Weights of a small GPT-style language model, trained from scratch on English Wikipedia.
Size: 10 layers, width 192, 3 heads of 32 (1 for keys and values), MLP 512 GeGLU, vocabulary 7248.
Training: a variant of Adam for these matrices, 171M tokens.
MLP neurons of a small language model. Each row is named by its layer, matrix (gate and up: input weights) and neuron, and shows model dimensions 32-127. Each number is 128 + 32 x the weight over its row's rms, rounded and kept within 0 to 255. Numbers have three digits each. A neuron's up and down rows have the sign that makes its largest values positive.
After each neuron's rows, "fires on" lists the tokens most often at its 100 highest values on Wikipedia text that the model never trained on.

L4.gate354:097136116120177108105157108129164205078146143127219111146134164139073095122104092140148099088113129072101129070096103182152189138117101098068109172142132042161109141152092128123138111159125107130138103124067132116126154155107090127127114085158115088135111167092109109152061150147114116125
L4.up354:149148127153194179106143113088139120110134154153076146069129167145160140189104136075084110154143139135100199119080072142199174152153086181169112171069126093104097130159107118161143112166107103084150159135063120139140092141117133106106134141156109141095150116098119113093073104173133161149
fires on: " |\n", " |", " |\n\n", "omm", "emor", " indic"

L4.gate115:098128171173144182016154089078103109072118147087132135194116120132162124110086104131085110131128128156073187086126108139157117138087142086133085121131139109115182097141154080077104171127162125101110087096113134152163142076111070074134178146153138182109119134098146130133133094161110149119
L4.up115:110091121143145101125103082093056065127137074092115127092113085190105112131132124114122132121154145123157158071161158146130169159149148113163089107138108138127160168176118115046098155101123104167109131169123121158135118078065114116136128118139106177173151145141097123097130087092139135121
fires on: "P", "S", "W", "N", "M"

L6.gate344:157115127132107101166133104140170105101158116150133113168106162090074119142136083187145159166112174136107124101129154082126124087091117127079088192097176114170170106117168106146113088165126108061160088126162166093117173132096081083102176125152137150098164139137143152216161222097087135090
L6.up344:098095103188124056198067113155110161170142144140143097148154107149089124131081082138156137087105117155126115108129077132182097161154179152089073116187152171157152131120122154090120127178150132106120079158156189087072146095122121125085164116096130085129098100108194144191162149162117110121
fires on: " |", " F", "'", "13"

L7.gate53:123097134128152121129093125179192073125184114129168137175165169109166151085136141128131104122093197105102122147067164110139130094121184078094107085125110090133151042173177110103161056132180152130131126119142204113150110052094140168084136172128105123119131154123122138099059068101073078129
L7.up53:144139066120132133158089150167170119117152170121135157166105147134109129092152153073161146113129126094105186177099130130134164158159157145150092127117103077167169090092175120174159025175113138151148143112147123111128123102153233121113117108121096070136089131140112127118100151035136089182
fires on: " (", "–", "00", " of", "19", "20"

L6.gate2:153183154174138162135116111118144076127109106124151069123117167126150117180099131113159147154138135154150087144131140068144127118189142094159156119110198081164148122110139177132125173193145126079101110123134165109109166132142075092149127050145142121137133149115174194151095222115118122170
L6.up2:160139091161151111144060088156135098124166148174163109165147107143133147175134096148198124196153184149172115117135146088130123116099143143140152124111142056125107144068129158141118100123102098154133154126127206114145084144114096089155077102123173151159176109132157190136138119100139138107
fires on: " F"

L6.gate148:104109132141085125123126090122117100110121120089135187116092129078150141193158138088153140099128133085088111190106111138191149053119207100089081115092138105122106093103102062151082131170130155092117124116124101135096131133134130078145144169111163090121129079156148109126155116117167185122
L6.up148:095131146138142150124174140089156086139152153115042156152160134129162140126156099103128146085140101123174164150053102153100097053133150167180115147152107127116115100148106118189119117162151079162114073061094103109149111127140100168153170127121219080129193124164185123102145120178152163110
fires on: ",", "\n", ".", ".\n", ";"

L7.gate230:120129193152096126154128090111165106094117115124133113129131124058143163151168134105139114146082118048115140135153067091168140116138162141120119137163151114140126110108100154139144149181110152106105158098160094145111078128144123159163106133203210106142159110128233174188124147100123187112
L7.up230:129156173164080060153168135104143087113138164126135096108121142095163153162144135118124080122091110097117202136113061122125130073128133134145095144091155148029106102115120149207122188142122091131107153086218123144068116143184121117121092135102168102152114082129203097136117122129174122126
fires on: " and", " ", "\n", ".", ".\n"

L6.gate244:116152178104115116087175132101152114081098076119104136117113118047181095139179141091146072115126138061114134152110090153160093123140110167141144143112183138059121095132172130102161157168152136100082090086159202099182131105126137180113096170148118159143169137141071130146129175159099124145
L6.up244:178069131064170132130127139120109146078126101140129061089134102125135144157143127125199107157056150147099124143093107060163113086121186153102134101090122177174139151185150120060145138110110106110102088103101104103082179126105142142096118120146139087146152068164125135142136084165062138137
fires on: "b", "ab", "at", "n", "ar", "and"

L6.gate485:149115175135181089079170134120141115141127159105178162121169142165122119152149125127119119103183100121155130178094151095097116132166184173076081144122097136128131175116132094147114126140135085133119102077079162113171110146109069119167108108123155112079181137137150141131149179145138148096
L6.up485:173101140145157098133114133101105088141132123168059086125155139196171127175122152110132115135138080128096121134143049135097153168127113140147121141187127127107124133089125128120106156163082058161213102085201117187111062156128131129170084157151156103096167116150180148072120114107140090146
fires on: " \"", " un", " '", " (\""

L7.gate143:179114109137114133149118109136094169150175100109085167105115099178156186097158112143176105113171114127187173108110214098103146201167119107088162165125177016106151186149112135152091105105119091113121110119126178163163168135148125080167150160188134178154106122134139143114180158142158114125
L7.up143:109145115143083175140101116145107084108127173124158152125083148130171157131159123074165083137111079166193176132108180074128090135177119149086136145154132083075186173190139137099125147122153089138110102149130162185143166042110124141202102101096163131188115099168128160161169120140142128129
fires on: " W"

L6.gate282:099191140150154191119173142100120143142163050102135087135161127158138120135135116200126120080110175167112122136147154097151140122110110138106067162098121056113155082143106116120152165151117092085132168130149150133064112117091074101130142161177095139091115110132160131130114125112108177164
L6.up282:132135093098083179120104129037126160120135155123125087122087143164132121164143141153130154167115144096098169169042152124152137139102126072113148174146112179107120168132161155111120060103109173092156106143083146129124133121127161101128220168124163080121098110037137077177101134133135133162
fires on: ":", " /", ";", ");"

L7.gate436:121154105175107188130122132135190091065095075139138147180112146133128086157180126042121168127172093123143075179132151122115139112149137156130152166159109049138159102141146119144095080195112145123160143115171107161204090114073133151194186129165138161135138155159113172094168107101104154117
L7.up436:141154096098120090116132115163127090122125079151139134221148156132152077161192122085134160115153105134141166166161171143086142111161103162086142166166118073108108141162202131101162081145163148122110169093161133150216158085119145125186149165106116064144112139143130111144127103085056141146
fires on: " m"

L4.gate196:171153088093076135116068210099096112123133113142122088082164112083136105121143082096137133122086158139139142188093136171140097171096074121140127140099127102100122128098174154091147150153060133129152119160172114091139166117112123107146076119207127157130116118118148126080133121155146095167
L4.up196:079090074138113125138147152156085190146142181074154135153165129161087153124153152121083079153148137114142155176158110130120109138186111106134130118138095117109173130067128128089081138139168117128123130126131099145136107040164174067109110180121133151131142121116051062130150157151143069137
fires on: "or", "an", "ak"

L6.gate79:184165179175111161156134127109112062152115170143108132184133130081117168136220090151111139213097092167041106158127156128108156147137156056170050180134145130084156125134130155118178098154128107107123117161118160079125095107099095157153111126136126148091103133105130152118142124154080124131
L6.up79:101116139117173107170168136124175163077171158120126120112140159116164109128107140111132150174141106085166165151139100110127189114115100127086126141153179152115216145131139077124179142210146134094141107163098120089127174093089117115078155187144126083101100117106154089171100155137129102105
fires on: " |", " –", ":", "20"

L6.gate92:172145131114117187118136056145122090136106124135162113123058121137107108186150161130161122122123120095132167148124222105155073101088096096107133090144112144123124106124115166145083098109080137149096159116129105100091154055173096119078149158114103139050111145170074141104185157097154128125
L6.up92:129115095137146080093083140225188138143144105132159226147106121121094142125082147147170111088164124098121066170125141144094093108127088181112125120070129120137101094159108145103155093150149137115101090088134161081143140158170205105101143104091106132125066104129114168128062132107160090118
fires on: " ("

L7.gate29:167140072163130159093162098075173065111145107140122163157076115146122161148139149172152141173103119140151113173097133119140100089113134164187167095167087078163150094156115139096080128158085145125079102082151171064109093116111143139139138104148109154149126155152123179099091131169144121126
L7.up29:068084108142128101102182100104117160125134160103124103183145088173132125081059121134106131151126146138163163121140193118162066137134134171107161091189084145170143129110157099054175118143112122144104142124181134132125138089126143120162138134057079130128090128161147152062095095120127106135
fires on: " b", "-m", " m"

L7.gate195:135120143182109123108125151176159079143096146118116149054122231147156130146102196129130146101189149081122176117144060077139070119146106137110098153184137128146150129090100155114083167155077061184083140088134117152136135141111133139091079093144113127088163122160082119082143089108137177142
L7.up195:164111126127153138106131092210135088121119121135174152156134085138137104087128174110161139118127103115107034092113113140130147131145185157138085166111125109132126108113163089118095141088134091120148087150170107161203097099159124087147080101155170113141061183132124153132114191125211072113
fires on: ".\n\n", " (", "\n\n"

L7.gate182:134097143121137123123145046104087165120142127109145174135147082144082154141141107138130101160196093137110102135124105108115134140136117096152157116126165100140150114159146098184163125101128118088115127143123071113174105133089136089101197165171173088162121148151095122146098136103151110121
L7.up182:134085151109136145110091161068094184129162131093134095103132130175130121169106112089120110099123121158112150131097125105092162134158090135126160102085105129127069118171127178122172156150164089120099109088118052140090125069105076134104110134117082096106186076092071135105115069120063050156
fires on: "\n", "|", " N", "-", "f", " |"

L6.gate272:134108228112113146113155091057141096078095144158180162207078208069187159117134142101124060125099146117118139162112134110137116094151158123174093154203088095128133084108137110128152077176173185124128117148127121138119072106107099155143146147162150154099142158106180162168122109216158158102
L6.up272:149120134076167100152089179111149123076116083159169125097111163128106093098152125094071109102103103127107105102057147111128145132103086058141127118164101107156118194120134164150109100107165164118155065178090074097173173179161145195084128147119086127124107123073139177083156128098108106109
fires on: " |", "–", ":", "20", " –"

L7.gate385:173097114144167122098127104159101146108139047146147156139143112078171071134100120211154193085205107122146140144114147108103124120115149070129141137133141096147130078155057110169051069084145097134114096102149167102133144165132095103098159156200096120159132109196138103106210159115193164091
L7.up385:132077155203124174097144175064082132157167125133078138079189097131145130097136115173097145080123150164106159115087126163120183089140122096159157093086174123166123155138125173126073103123166060132097119101095161157105132163149134099122201108157191132155120164093161136091207082143079115137
fires on: " ", "l", "\n\n", "″W"

L6.gate171:086137143149132182091156000080146157065166150074179130166100135155110097145122097102182167119148105130137132135076083158118164082093162109158174116067209058141128089114155128095158130073081114145149115166126146144160103068150140125105137167122137123097122111119161112106142112160133144144
L6.up171:101179152125145135091090132161119163146138128145091166152136133161098125166148130106048097098135118118127115121079105132137195123098136152083088132108155143102119109124105107120112134092093056121151141184177196191101105207148076143153132150137087149058149152106193160157110125138167150125
fires on: "-", " Leg", "end", " |", " |\n\n", "ud"

L6.gate506:169140128073094128126118115089205173069151153147189142100120113113146100136162099110157120182186098072095078145123126077170104059138123138123158139100171112113179163128125125119124106142127098123098150102140165129142133127148139167212162174147100169089126124097158132137143133151092138131
L6.up506:125179060099150154219103101102109181097160125108159157173099141167127072142166132097152154153115151120114153121117100084162090182173191093144113119122100150166144163154077064134160126056161106099109176138154126118187115170106081126130138183132120139132109178155074118043151117177117146180
fires on: "end", " announced", "id", "at", "it", "n"

L7.gate4:244143143117146111131135152078113202152119101127136176103081146130158095096162153159132087145107180097139144130147200129121196070118083105127072158134103069121130073140152086123104134126107112072189132210119161149140104094098116133146156117163113134123094104190107090120140104134155173096
L7.up4:129152147099190151118064185148079080178132099161075101133066147100147139106129115151147175140126127115182144108052151141140154174169139060093127173166139080154127169130127112140074142172132083094139099149113127098178147080100154128148180144132155158138143083134148172133163065128129098139
fires on: " /", " Y"

L7.gate450:134124134178090155133147105139104161066133106096166163117058131081156103142123105111081113120158164095073129131110162138150162115055119103119078174085134123140146054112164032142082127126141109107091115165126104157164102094112124042146097102119206144096121096159146130107101133099161162120
L7.up450:090078188166153168094133151158155114104163114080102155125100118092135125159144112136084086113150083117137179191066130143153159129125168131165124173088165124149135125090134131140181099171191172137133115164073103131108107123166076098169135121111191133141143126092190196133143151181127149114
fires on: " of", " /", " to", ":", "==", " in"

L7.gate251:188170121119176116149126124105092046109137098072064137088148120102110148095119180105174170100114097119140078151126110114154124067087119092157041107080110104110145102155123094110072109111132133146191104146157123094132113141091101139192166145161145120141155116159148114114160102127154145096
L7.up251:109125125160106156132128075100085090089129116118120160054072109155135136117108152061161122083113144085117139133093137169129129101220105172167058106094092127185116126096086110094133100171150125169167096128099107098149158159164118078118150169124162161157121121169151150102115092148141145158
fires on: ".", " (", ",", " =\n\n", "\n\n", "\n"

L6.gate48:136144066160166117160114143146127172155089102159092139093068147107147155096092115101181167157101123079120098104121166103143137125116101150148165121100160113152152136120133124150146168099123087173136101115127149170188201113160166162177110125164146170157106106230207115125168129140128108164
L6.up48:187117193149122167153085200062143113143145134120126109107121092164159139195152168092136164099103115107186116136145099129133140118168196165146124141145119057057099130083094148099176121132139085074044084155140161148130160150074099134189108124089137177144178104132163142154165111129085139116
fires on: " W", "B", "w", "b"

L4.gate259:181107130102088089146143148098161169177131142082091081129125112091141138145113072138169146147091124187170130120163186120094122117132130145095133102132137142091099155117113120127174132125049132059150181105119152088085150091122136114093121123192140115098095120161116137146065138161059132089
L4.up259:138132130077102117113098148126160093123142100133102179133103126084120166150124105147092112110120156135123116169075124105158092180147115119109188074129140085107108137101096143120106142134153085133180081102137019087078143053135112103125101131169182130194099087095098140119068178184140110127
fires on: "ot", "ur", "ak", "ex", "r", "in"